{
  "n_layer": 8,
  "n_head": 2,
  "n_kv_head": 2,
  "vocab_size": 2048,
  "norm_place": "pre",
  "norm_eps": 1e-06,
  "init": "normal",
  "init_std_down": 0.00275,
  "lr": 0.00666,
  "lr_mult_down": 2.0,
  "batch_tokens": 131072,
  "seq_len": 256,
  "dataset": "wikipedia_en"
}
MLP neurons of a small language model. Each row is named by its layer, matrix (up: input weights) and neuron, and shows model dimensions 128-255. Each number is 500 + 50 x the weight over its row's rms, rounded and kept within 0 to 999. Numbers have three digits each.
A block is one neuron, or neurons of one layer that tend to fire together. After each block is what it responds to, as a language model described it from the Wikipedia text at the highest values.

L2.up122:489445512444466485471539467463579611465483457386556390460478397487503450481492470517552414431530496453487474503454485548497557426446536441547474395568590495367468519424503472458500457536507482486496468480484551524560461556495442472492434481491557559483436475536595465450474522487525469529545479497519523464526497461474551462510590499545456529536459529425507575481444532425379461501547
L2.up415:408536471423538495460519495592521549513473530428486436534557494484470509601457499369536523535586382485510575428545546496549506467384436464514458543493480561521462503437474513524469455541519521533548454434489445499489495434566539488451497448530492385522476512429407521449489467551534557471434431489492520580500468421437465521511525538480490527416495531514602421517645537445476450511509
L2.up593:407529551455475516600500472516526534536450565483548550463457562575513502489455488460576492485571496376539464602579527489376452535478475481479474467390514587477605501461543582423440573445432503583545439472513528383547504511485503388566529414414476453529568400535556491538479494559458532489582516482541574515472383449608449553462451520509485448461444506479465497500494600510517481528535
L2.up641:492435488546555565417498516612465508527494523456487515466498437523496488456613525523556514592538628379456462545525506569465565492516458564441458546393397470487487453422523466545453379567485499544533428489408543539472371420463451545529428442482537452469514515541550493396622527550480470495515539569456516505465510487456500493487486455548486597444503412406422506417568529445444405529547
L2.up644:502534492547511483498477499531497506545555564481518481623519460510558534538419534430426532569507421526541575486547593555461502474540537518440580471520486495489594547600405533631455407394446465434443604492491556408473439472550381457544466509445520467554562549444479540526458462500471409507452491453496461405443485483463566542469404523526446491530491499477512478434501609511530503442479
L2.up977:491498550477558423503512531465484410493485553484519438422407464546527484500553488478561469539603406447463466497469477558436409467411437459436501506438474561485504501458526640508544463548502489567459509455508471494495351439449548385551502515506492481503421571505595481405607484506493496468513597516483517530501560676550522485445521539603544542505524478474469542488610516509554477535489
L2.up1088:511528480467416412499499479509464470410491498566546429480479556482499540536604504466558559523508547460523509506468509483504471542493424519507466557489480588596605434463491490484433489437423582459496470540487501509579525508529544440524482431512483421612463515490443500532597469487427478499514517485429501592494461465472503494461540486557515389468512593523437542547491482493530503556596
L2.up1440:539491520514512517530495616436586437637489544409542537517385476540541485504537530525500448498488354471479618521509466521545453539529532552499513443599502457538583553462548600475527470537519520445495519503488482491521517470527479552536482530478485499551552558469446589482420479534490461505505514521527419507449492530492497549501496509504448513503472526488612494487466473525467510488456
Description: Two groups: possessive tokens such as 's, its, his, their, and mid-word fragments al, or, Pal inside names (Palace, Komorowski, Svalbard).

L2.up442:518465567552504532450424456424500478548532511486597524492504524536472548540483475519453483417433586553554475489406506484502461439563548527536465469409549383500498449495524464519456481490526501470582433483522481495562519535534442558475414577457481503530553617522419548613475577400525520524557469486452433618588465522483509518580485513514538454573533451614483482499384478441474465603607
L2.up721:511457478542506471517462503479454470549377505555527501513580470438590510547533569514459477524454465467508481518577490430556549502551512575492592551549540536537496509548485424453562490511549493472451552503504439516528560510449566409416514514613444486452501568584534494477538469426484534390558452473520430538531490514607430496546550546530611436480501567486449624480495559467445556463494
L2.up856:638458524528515434505529428577511560503508481529408500477517450529511574507515465508514506553482551470451525518529573509513528580464482509518482567463419519487566489492507486480448467556567486542535473492489457459526475501502497590463553442482476447561574514502553516519552483485526471499451452524555552501472503545625427493500516457504467493569472442488544460532495591469500513561488
L2.up1105:527431512551456550565509443545481478515535463428595439483452456402413491494446482481463521571475506532483535558606464607532436564597508467520550476522507441523592460481465483489527565494499506469517455424620477469475516503521412514444497543459488511501465589425547511586555559519566453506479494488511463613532538406464513521416565445522532539454456389518472454573507542489500533505571
L2.up1180:483518548454534471544476461536448528451504418538478508504454361576480485562453509513411544473492487528538415539452501464487489476553432604488498500539578476480483444446573437464375469473558537471505516540431520530447515474473433525424545391528500463542530494491548508482599445574521466422493484526479480562438572447531500576515507547532558492519441499536449539483450522485521511523532
L2.up1215:543498546491443526527595437429545512678436492540576550455462460400482553557545472529475394410522465452547564449535463466517427502531402438520458435563528432455467453526408515513528557491419468438515424515578516468478506497450549550415450595470462455476538538442514498544399437513519470524576493571547482478486483495473478552583437522567426520518421472466415485508509462577368427488459
L2.up1379:572488489481458483540574526465471492536558468581450568442381435515490462597473506437419464476481494504610451420575518425546411547407543495492450528498471501456440444598428512433511535559444540469612443499542427548592561427497391513599506545534495427444448551564467474564523424564424452507552460495572461536586468564508507490443458492454469479565439433594463586510445484552539514559558
L2.up1453:523495525448548528535491549495458476543482526429513549562527595574538491489587551453498501466430437621391508509517472554644377483523431442525489487419536496483390461490622429517511504528490393467499541561511523477478546505518401522492457622470510520503459499505503581587522462514509475431448436504526392513613504534497455512531427451497566411462492506450482503499652617605499515445523
Description: Word-internal pieces completing a word begun by a short fragment, strongest for ock after St/st (stock, Stockholm, Stockton), also Stef-, Star-, sixte-en, cover-age.

L3.up808:530515470483452505581571457600536466446489457471544485520455567548508564535549498433475447513534531510490528503562516491534494466598345455461409506488473530513452535524560467520480513496459362498474491524535517536531503430536517565523480443571538515532478458450494473432427429504575475565509563557611455554504491485520591506555562450567400530515611505481464517491521422587561434467468
L3.up1031:455445616436503475529442476601568477541471548507478491491437537443566521507519457541544475532539489456460589532489563507518516444548404416461443526468443496523572481478523589492616515442485472493501524477506539539456529475571534517542481476480442480609493445507532513403445432492562387523501493586723426587436471536551622523504533547465503548532536466413514539481577450476556494492542
L3.up1108:536455524481543477604458547526479441514452569535466515525516551519480493572565561388547495445506460440470592553582569569540562507432453523496521470519549572498517551448553634503545511450530465534462459449557516620438579473569532517407452540588483518465493494587536495530513517592439466577510418611560528481426483434570494520567480491472375523542594486518506456438535473529424469511451
L3.up1337:482416551402504529521488500490599476532476424502488516548521505473582548466572580483566536533527552553509542503471484468484420522515423433449477475533431589468521524508539502516476490571543438439466477384510504500489549542508525513548459506508459546496502488562507477488495425500556425596496541593583445537502467475520534548574532431524464463512528531386523439497485503517511411479482
Description: Final word pieces that complete an adjective before a noun, such as differ-ent, consider-able, length-y, var-ious, plus whole prenominal adjectives like new, small, main.

L3.up206:531507589487479459533585493494462580532566600578523596512492506548475443450464457469463487492462517395492485424475438496476404474479479447549405469434467391505417443511466503455525561539436486567423511530540568576452391379505530439455478454500444421602430469513440502532583504615497547506456549525572552494530507502548522495420519538500476522548480469451498529543551517539516504450501
L3.up507:469515494474398520548454516465494536514525425459539513569462448495448477475432437473463521526539400509579530555510536384470377516427430471524464521451440425447494430471530557543396494504419469601488434506426455448457474397391539457466431516504516595529467505482440526499427417542548570439590521479494559565601469543480465437559572564533471478510608543517535457512484479541526518562452
L3.up1090:444557447438469535421528563441502537550526595512448474513597595509429472487463487459445557564447420484600552454535499456502460551547499498568450565519534499560460508452550350510447491464462512525453549499494480489499500417556542533485445525489481496628370545466469582520508524459543485510504540542417550520445545549590369553589504537544596617549481441478512447476507508469525459544483
L3.up1395:457564528616547427509456470497538473540457434488523592595527526463515479495425406446483553546525491518626497469468437466487420561501441506513487536439545481495463531457581444448479518507522482513442456512427524530441488406464558555514483536498421453530466532386460404505541498492549566572516575408554587543560613493510517506522549515543526530516539445431631487558410489574503529590564
Description: Tokens inside full personal names after the first name, such as the period after a middle initial or surname fragments, e.g. "Richard D.", "Mor|gan", "Mc|Mahon".

L3.up104:541445502562444554536548433509523500479448491491447519534450521542552485467487468502421531509469463500563405369526447534430528583470447553498563472516552471468572440417486514437458463545546499545481542578458485483493497478516519482564510489548491438498493497525403560468452521533536461537479541449660568495463548469510460518534453606499567571573449494534452452529400467489384506480478
L3.up608:537421501501456534547503580487526524562515467551504491443428368499462514493551461496509535460506545484522501526551529478492514545477499466472574470554502510487500555464541525473493558468425450478498555651515516449537485426503545565452483571480419429504392537552491507533422509409482490526494484441562489530560569497472498515493509471519486466480412523480391453531468420410529507484536
L3.up729:516466532450500442575468558462533522481565430449525456459572426482536517474479554471577454465558497495441577346472534537532494454473544547432477479541465418441528450458482486462459504530497595558456462502505506541402545536466466424433614507492589486502497594472443564447485482487491396531429401455520542454576519478499532494453528504553516480551545523507455434485495547454545449511481
L3.up1534:451493542509448467505512552471465565547517518470499393519493528549537516447499495490547427494480457440548509498430487466442527503486599484431467470466435457454468523604463531457530453459503595473531532440571557524457526492436495541540604430522576493511514533562434489454450452458537526557452523513611506411535511441474519536418569505457470539536429503541438539533486466465519493426528
Description: Final word-piece completing a noun for a person's role or occupation, such as sing-er, Govern-or, candid-ate, music-ian, often before a name.

L2.up35:463520650491451468507493521550508420557439447549434475553435479479488503510446439454487511508492454476487523480534528495478485551474606469543608546455516500430489513458569411563554587526517405484447540485533543523448533513495490553534415611444454534578528412516546445515622481504481411533605494503415552491425600456446523581526539535500400465499520402574507495465497444494463461553445
L2.up199:498424642505532490634481509443494530493519509543563572566468523525536528459513388430483481478507476470508434506444492402528466560510495544495555542430482455511456562573561448524590495571419454552459479455509502574500493382507615506459526474417490550536523483468497450450594528533500455528501471475471538463465482539434503446466527453398542510494641454521482445651490502520482463444527
L2.up212:433573503591492488507538472459477596521487457430497518536477524410535478528450506483466470537440517604518510499473547535495589494535495474461425417513540623520535495512524495505523484434531556584533435475500562493406521452518554475459488492505436458465463530502458512472541537516594560491531606510478417580546598577520592556571521447592529448500445532441438458512535539503482426437412
L2.up477:502516548524457451598486509508564451514423530521595574576511523539438418501482387369553456451498569487521444421533458455511448455478473523532487521520446531484458496435576473529556488540519440551459540556515508511461432393515550530566455445545438560557527436452431514417572509525401444519441430485522522521510567522485520466448508490504435533567552503518497534545513426533505548517534
L2.up491:493524506595554562472424511439456509522466517383458475477395420438524498552527495445396492449549537491544466490508544484502454451508442506444523552481563408544455501476610479466469437531412445508447524534477429539467540456539574486502535470496453430448546459533413446412464498536493465555542487371565615566583488559556483543445471599476504442388496475464437455523502578536470455551467
L2.up1221:560436525468474455562441447461460527517489494486496530534456426517546539495544474540525496472423522489447464481466509458614469559507518466483408498531455510499543472567415557467448472571598448450503446515541490515544530563493524400503500472468568570538437480512493521546531487482426437447536472522443519532553476608493620481526555531547527482448578579529410482543522507487565522499570
L2.up1344:413602445487414435585516547565452427608494548479469583545527548487533451552418415403385510491511518444504485509571542500506536467540493513529521427519501465553519531471564339438444487513554454484415532521472617578535438449543499598469486549474433506524451489464497524430469526437478467547487519514493537470491397495536533475432539613579544458462518420459459512472513469484517527487486
L2.up1469:541493508474587549507559542501496502482417466478560522440533535529553553371566465558554483492471407505586540464536572553457492485462559501539519539488454490547488412500482507530478460509506521411625461618402541521462447538510540399549482492497473573473435501551558569487464495490392477520520536472539489436581480444508581516439411524464527441464490470588624507412544592565525500509536
Description: Interior word-piece tokens inside multi-piece names and words, such as Phill-ip-s, McClell-an, Anahe-im, and "the" in census phrases like "under the age of 18."

L4.up218:532479536479513543399475572467556483523501549649578440478504448453476468603491443598542493513485439461544441495566489421580618562505426473491440481474561392509587465514449470483486524453542505509536451473445481558542524509479556448473518474478530453541577473582479412440525525440438572552569560569481545511525485499393465503425566563496522555464487540539499488411524466551505545490462
L4.up352:466498480449539473484442503505590476541469564478564487541418497509492457474422457438481443564556501512555507509521479467488509491557496445518532521571536549530528519493540544493521503446491545442465396435529463495486439447495455503510565480587556573512460564492538532534531484473576524603545512480554548410542456459566472524539486447441445415511514437408457442556513607576560588485459
Description: Mostly the first newline after a sentence-final period, ending a paragraph; also inner pieces of split long words like ens(ure), cont-em-porary, prec-ip-itation.

L3.up131:437424532572517523679595504476494531492544554534528436392469534517498463403531551594526541482477417615489507494573423475409537412497527474585580584564512527515461421470503512474521545498501536541537614535462543471571513424463534497525507363398473471460452459566488492458446500546412505539473472524614480481526565547541457542550521487426490448522557504506585508460480530504495494562479
L3.up332:504504475456575462635491542468515602565513444482452418427529503523464460524460494491489392538450515501538444514402475487474528531524478480496502523570556508425529470424491498498588458509487511551571510515440576498578587468526458449493499475551440338492515469523458452346582543424542464541484563537574448566525554486512511542545511389500476522520525478460477522595509569535603527486563
L3.up566:445373585544527561496550455417597511470546511469480485536545522517492527475450547517515452461526531430520446480543459511486390511534596572488483499542378559476448445476530463531449389499461455528532547496455518471579527471500461580528488438494486542497464544526466604520504600577575500494425521572446454388477393599515463553466559559538517423519517455528499503530538515430533433531504
L3.up740:472585472561391442608444536420514465551508558441475540457504565527531460532445509536492467539516418513436499589494549531458526463503471549549527578517534596544448471468490540370446482544437579535497559624425485484483523502551529527502437513499472498505448428449500482499490473555454576386446522637626500517558500468470419524524462466563543501574474481523481553510438421522556469555501
Description: Mostly the period after a middle initial or abbreviation in names (John H., Dr., St.), also word pieces continuing capitalised names (Andrew, Colin, Ballymena).

L2.up90:523389454529506475411527484478507447521470504565472434495437532559541565569503494461554550490502525503538480423619618446525533518536478523570610487495530439523455583490486532418513571491469400618508470474490556439431562520576522486448487524443619438538525466567511563446435572478495475512556483574509502495487472470513657415487458488498484521509510524444441517477402505594506500430482
L2.up127:478480518489544551458550517431441324519491425544535446435472464543562502380485523478523520510557516540514593554517498489560413538449523541500573542569505525549469451504571538529602505561468612500578375490473475498538508493514575395528528554521466442515522475527538539532473529522496487571553491560504402459500511505510397561539438531454489555499460392468539456502571508634456516479425
L2.up559:609522487496459529467539477509502439495522497508567552520513498508435582544510425518533520498620518483524586564471512535519515524469453466520592517531520547520422511442574472626508528450538469524556546521515444642462486459450492513465543500405481458622503499618522495493456485402513510480465501467526601499604573411555523477518470553506519568418486487501464470550491460470516451537467
L2.up634:585515539481500482528466524517592490483510568463424456523457488468528519466542522393529523545471579478474555538554518497521468550534492520427521492409423626566567520464452516487492559526524560493474486548492596543491503396517516475557498435559457455496291584493433552558466412516511384523519466529467476461523585350583576488630419468560489591509486419554473460509494553472476534483492
L2.up902:409443448530532593488502438377513484487463591624592450519473399564468581677526550429467451562492542408433461557588560555444420444498478533467463545427524427508475475553445463506496459518477458445556511490426431498549461575478484540553504495495641533605640557450530518573423529574428517519497523540485522460472508640540523579590521424555478542508432484530564510505491532506516543447433
L2.up913:511524553474533550418550511421532437547595542491553573520495526450510558564569524430480508440452520521407512460460466375458432436510483603598564496515420417433384529429486510395500562517474400459539514481503488440507459536511549519569439563568427457535542442410556519546540503504406401379508547468462519524530512474475681457479440514556482563459474431496508411519493536603580504389437
L2.up1073:506525471500524487491479641481471520525600566554502525411582509532523530608511466525450561485570421492537506486543446407487450558465502506570451468485376501555539501566501493480555631525522471517473412503600505535512541493471518488527444569614505506456493568531528415419514430392439443488547468538518501445463616517490566560572419519501551542520477430440488463404527434594608499549555
L2.up1136:517627586490451442468577492572456416562496539550463504467531479613520544536569552466486448505555392537432503494519608545518485514508396551550534479556450553514511575570529438519496438567471459536556502444587486474491507539448515586515520484472535434500550469528541525506461469556459562515465437533545580509510523463494532496426490584554460516413489502484576418503599464559529484444561
Description: Line-break tokens right after a sentence-final period in Wikipedia prose, ending a paragraph before a heading, list item or new paragraph; weakly, digits.

L4.up9:458491579488557437553576467606532469395494497435460474529495390446538488454467481497499607557508470582587466528553468480490579483620472521501466459419529435479451581485515434512516515466555484508490442484477484541487445475464543557490451479471532526562486514435525476573490506422617548494581484494464596432563648502531610522570499532508417444585454467383490515532563491433491477477551
L4.up1063:348455525505512451526465456589478505377483472494519540521450498487514514532491547529443609553490476501576493479472505503528559437559497480468413493553469483487497567447493395517432420546436461454375502502492533514506491450423615433476417476477509482491501513452409409604456533447629648533566550458535586511526511513576528462532527576537559386449486505481492505573480526545432558472589
Description: Last subword token of a multi-piece person's surname, often in tables, rosters and results lists, such as Sm-ith, Mill-er, Dougher-ty.

L4.up576:590449513557554467551464435518506550546430538464480429534458500566553542470513515469469559507471399530475562467466519570573524521481466526423555523425398520496447441429464406492519474506442510478527550494484436397495496498499594506443482506518486520465507508610496506428551537484453446459475502537487579486475544510516619519548486618508527556440466582463568478537546541538556477419544
L4.up980:510471566503449602565497502456504513482423458609478430509462422534528521427537531558392442411507518569493463431400491499473534457365456504509540501461450552517433447409483562425494445434491517505507531488463532521471467476549520560430539525505528486525427487538525424470496407530562402531412518570454461413497521442560601482488492508554503558519551589466589563506492399445460558536538
Description: Possessive words such as his, her, its, their and 's that start a noun phrase, mostly in biographies: his wife, her first book, the village's.

L4.up196:512466570502587512569486552401407464514598543555480532485464472549510475539482451487440490516565517531456544483544493523496525480466472459500557467482515529469504416407513463395582537448491506551613516530514404416459439530469467472536491369610517592562442511493523436536482514510477537478549484545532521422423476453381510454484515541514450406505588491496441483549475451593542454381525
L4.up926:449422523462483508625545531459511525532484461394432493455519534435514450473437495485531451532533542519558383509609635435605547549517401514522523452552515495435518565464511542507506598510594572572474468432498455500464517436479473446433474493495628408598427407624402498480457489484432498540497445491562465514553542536499504565495561457537536561439522386511503484505489442515482502517529
Description: The second piece after a lone capital or short fragment: initial periods (W. E. Smith, Kevin J. Lewis), abbreviation letters (MN, SS, RWE), and split-word pieces (Mos-c-ow).

L4.up1048:486522555382524488547429570435519457558497466525506455533468570449501455501346524388501408569521547624481459534497491555518531470482454469439576517452472466507530500516508504550621525479562466451464467454519444433522541544538562510413606527527581540598454482557453538513486518519560456524538504557621423429503522480473526483563470466604503397564511548486420458572471477406594439466541
L4.up1312:538477555453550628554467461499525455565530499561568544509461462420544447497471504507440465516491523493493580478487483564662516540499525522429565490493435517425543547524478522508564514458555479439499463513556525478562419484429400561500469490478567461517456468401403475529499503491605457564507454628565496548473524462440500481548461472454528521522549521463527518440567414608522476468471
Description: Adjectives of size, age or degree, often the ending piece of a split word: litt-le, l-arge, y-oung, str-ong, plus whole "small", "of" in "years of age".

L2.up63:533485426541507478486480552412542452471453559430513376486554464510447349494538550577523465531525535478431556534537517510550490457481631526531497580507506452528551470481484497533562469498529539561495492467552497455534499561537518476519397517450559518457533377496490539421457451507589457501556505497554516491448547475437498531489491527439538505547491583560520537482313473460566494511469
L2.up258:493494445433468568508462493513516488492530519459561583498479472432411502601501469496410481469521503553531518556519473445528479451554499569457503476484540482511525567529467473454555440582514537499520429470465428578445516513640510421488507529436523488519540463539540540500495459485442516498521448463381542518517528429639548502615512415506417493452478553452404501472484513471471432556465
L2.up380:558482436529562533539503514581460536572478605424395523400406538504541511543466458504496579497516495618544569565550502515465512451532403542452521508536493481492448523465472480412480452550476500486467421533468499533433453556499588458515493485516543371512514558531517432482472456527509564453454611494677500500576511542395436486540542433460386510546526517439414549526555433490590433459451
L2.up754:451470391466512515504444573444477465582496465440402518464442416480411477440644535550485517480477547521388519494548505500475618487480447505556552508556463504416536554462450528502515531440483404452576468519460594461491502554460507444522518499588548493550448478451484431482494431557588510459529528505513456407535568547429495414471522458430447563550553553474498487507513465471556549504510
L2.up871:547460525416409524505467478509455576510413570458465541422538527496512516504519483559474533404467482514520534566672479453500606548447530505526496467480531471536554527454551466447412453576472515454504505423511487494499479440554517582519468558521471464529530529509557427516496487573524614480476597496427459533466438514578459476437517455492468549535506580443520510564448455598536546475474
L2.up1066:548456426569462501489367500482470513449548480448547436622525513490561503490525498552528447482474549485464545505577455515431611444485605459536474463512602484551537449358523484590490431529470451538533464449539520441525453480616494459428513480524610467522555482480507484473374512503589531487564493510462497541424511515537469484482539434503477498577489517487483581515513472545524440505456
L2.up1263:505479481501437506515479508506582474599559579497508509548526528505463515494494526546499495438480515503507546610484599492564556450530540554491474490469471540552438487559523476486439417548508497541487525429540443538435459537439471542465481470545514483418565535545517426593593482530533413510514531493569434471549585408509501387508433428534553508435582477537457552463416449548490546485452
L2.up1479:513442468516528477469394540463543571572548479459472369485462468477441501530486457532448523402595608544567504452482545499426513564489348591409486506600469517420658483517537509513485418589426458496446457466495518551579549461453471441541481498523573474508514508540472476601441457495538506455571510483391459555511572565550425483425522561467481530486503505495577572548505442559502534522428
Description: Fires on the first token or word piece right after was, is, were or are, such as of(ten), am(ong), also, not, re-, elect(ed).

L4.up152:486490456564519492417483489435468424522503561482507462461413438570494472485518540475389426487458383427552539498587573476494470536559594400533491508516554472492451420449453489538400440551502421460524417509570479465428396472410475433496630444503451467514606482500491528506393477560472511428412519471445495527498419575438451440493587509397551489467503490525503500491494529458492509459539
L4.up581:442515459473489517466415455557518543476475501556559425467540467495487616500484489563525576307446467536461494544514532494434411457508517509476503493390491561490478557483450478516543454461482549475505437514496498497514464373412443504554525538453498519445530486481624456404522579510572437510394474526502532473547447456347582481472425514475504540460439518456505616559363414528486586504523
Description: Word-start or middle pieces of a verb split into tokens, right after be, was, being, not, or an -ly adverb, completing as participles like t|reated, dest|ro|yed, const|ruct|ed.

L3.up623:510510466548428593466442505518477486590523541461493495477510532463543511495493487437430604450424500523396548494537415513512551532604466497511462489545458518466582544454398476509417477491519467622518476548451523475441495484516461589563464468478536417528493555521498508484537478366556573460474616462480543432440520487560491489440523552540491551493548499505481501508428491539579403547461
L3.up718:549461561586502536432609498542534530636504596521526452512501555488560428523481470559457505511410462522455490535491486575529432447491507433516517516476442545505506491518489512535509615385505525570495511485535578545538423606526520471454496469433492515537498482536462636533515469471473399477525497632453430489494452496457473497489421517613464523572553474424497530422499420462560517539517
L3.up843:457506405534487457402498401528528437495568497470411408583506440547618589536477505545524534548481466484500425501573523581613480450597458576583494532576462535505489508499538574469467457483464530511376570500466571437427466520564515598425501474514508570526463502559505478526438439430510449500509443506572455512400518559417557555449581528528560509471579538434508544529501433424636429424509
L3.up1132:531449511542538537509579392539532507571511505507433484494380555476575513561475491467485512523449495436530649522515548570482574517508521510430492548581507533459556571391409529449478533476546486541509526421480609580515488465511412519509454527563499506514509467538493565484424462510646417430527510578560410469456468526595501545539428529436423542541511492461476491501492490496497486443600
Description: Possessive words that begin a noun phrase, such as his, our, their, its and 's, e.g. "until his death", "Amtrak's", "our federal system"; more weakly "of" in "at the time of".

L3.up21:457543392427450559609485514615465563561424623473520446400527458523439581504500463548466470503487482553409574461513475500504466558548412421377385507542479458451529529524464598583477500553522496514527441482507509496491482568506466481552483460518407436469541445589548495466513492416504488440464583522429518506414477463443540402503610491515463482512487539462458510499504472552521501482514
L3.up517:557462495403560527514545590540504486596466474518574511562495473430524573545518488516484512479402477532549493513368386442599434454385432468483425538516439520373563485461511458489496537450516574534490494620448544534398512476581490535490499535499470532507478532485410510531530584409509443509539522525469627525481447483443452523544438578481520474494442437395563542475509555513502597487508
L3.up1179:499420372633492533478437500489487538446486396458594418588537492510528469502489527379457623492574558377543526481491541529478473488602519446538466533446461481540549468470448472501463464485444517510463525590459529462508515488530479532491480521520535546395453543481400533467481508469480471582413513504529534429455508508462467526506468384536425472587434533464432515578521540541552556548461
L3.up1243:524556453456476513532437465546507573445511488468447430531457481463555437487497491475414523541587514494559579591493556517543465571479496448433475510484447446364527404477496575471470552489491503425509400515533485563511385543500413517564545504453559609539512513507490558481437450473496493547484405510567469437520514549505492475565477549464507488515448521477420488508556498465540423607499
Description: Past-participle endings like -ed, -ated, -ten right after "was/is/were", mostly in biographies: elected, appointed, named, written.

L2.up171:544495472506557492507574555588517474537563457445513506582531531496477563440566557510520557549601491531473505429525442576425570484456442473596558505621523470554545522581536573514439501546477443513538472577485524432539613455463485564470480478460599398497600501468477377476420551520467446558412492409473478487502522496542440456524482520407485468554462402446444460517521509495473521479534
L2.up769:624448501517493504534527513486491496554523539453495489535551474511583536612496454381505462474464533501507577524555535537450383474414488462453410533499566535413514587404522489439474591542599430531532449443516514462454531485480458471563470446469537489531419482532434457525527478429518518498508494570439482583526471445499534475621474432568391546562511527477449436480512470449503429404466
L2.up912:631474414543518520565463554567509536561522550516584451548518468419559444477526499463575507469552470509520509427473473506441498456448529520453508524524550428442629504507464641429462564472596435451501452432505522486556464552540456600523440559449504453604508413488528547470433418432553490509473400429480500486473550509498531510538537471527497438614523499433532536517571440562474399427435
L2.up938:547499436513506470492506556600475450557470535510557501493517481529534416538454463543482465542495572467397538494454502539490397500488434539580521521453548630533496484479449512510427541580510442501531469502490468489552489419477504429452579488532470422552471531518566621595484480500521642534565498442432537538469558480508558515539537495410522462453448523487417654593532393478584382570570
L2.up1022:551373521455435573513471429496488494504603585417504488493563548492550481509560437544504497541450529441525477535519531464489533454422513488440447546539611549490525582602493550533541499476615514473496534525504581479515478528464512473609471530409452437578539403448407600559490516546568518445554431505506564489482390438541588537435469521481544499524581514521440403576570464585442454478374
L2.up1287:588462461592532528561516507515496437433551484550577500509426460510528449529524583470490474577508533463490473462567487562465453416476574442543531570459439522364434446520481557551543523428503537431448518406438485425500513473535479494458453506526527464509481491523472434439482583450444470481570391480508521515486539430480437478499587415578528551528502499507506528560437564440500474436497
L2.up1289:498423488471546500486449397596530450551516528386524497530527521517504499472461537457443513581536469448405454468514476573571538535441553610437472562471552508419497484513595521443578495487463487534466453483466443437530446470426466484570569488381553492523432558531489561476467456462461517493454420496464405496534474490488569579498549477506439493515547479539508453504531487518501417469479
L2.up1423:530463458490469558504549482496400495585553525440553567528492487418514470429550549467473522428525536492438451575536502501416502477550497499396479421442486458465473526420569500470496514464460472460467499477541426456454513518413528444514514498513564472615543453460465543552478490513493501490521501521591543428455469520518548439510526493523516441583449488499546471476541547514573502486517
Description: Final word pieces that finish a word split into several tokens, strongest for "ant" in "significant", also import-ant, diffic-ult, Neit-her, dre-am.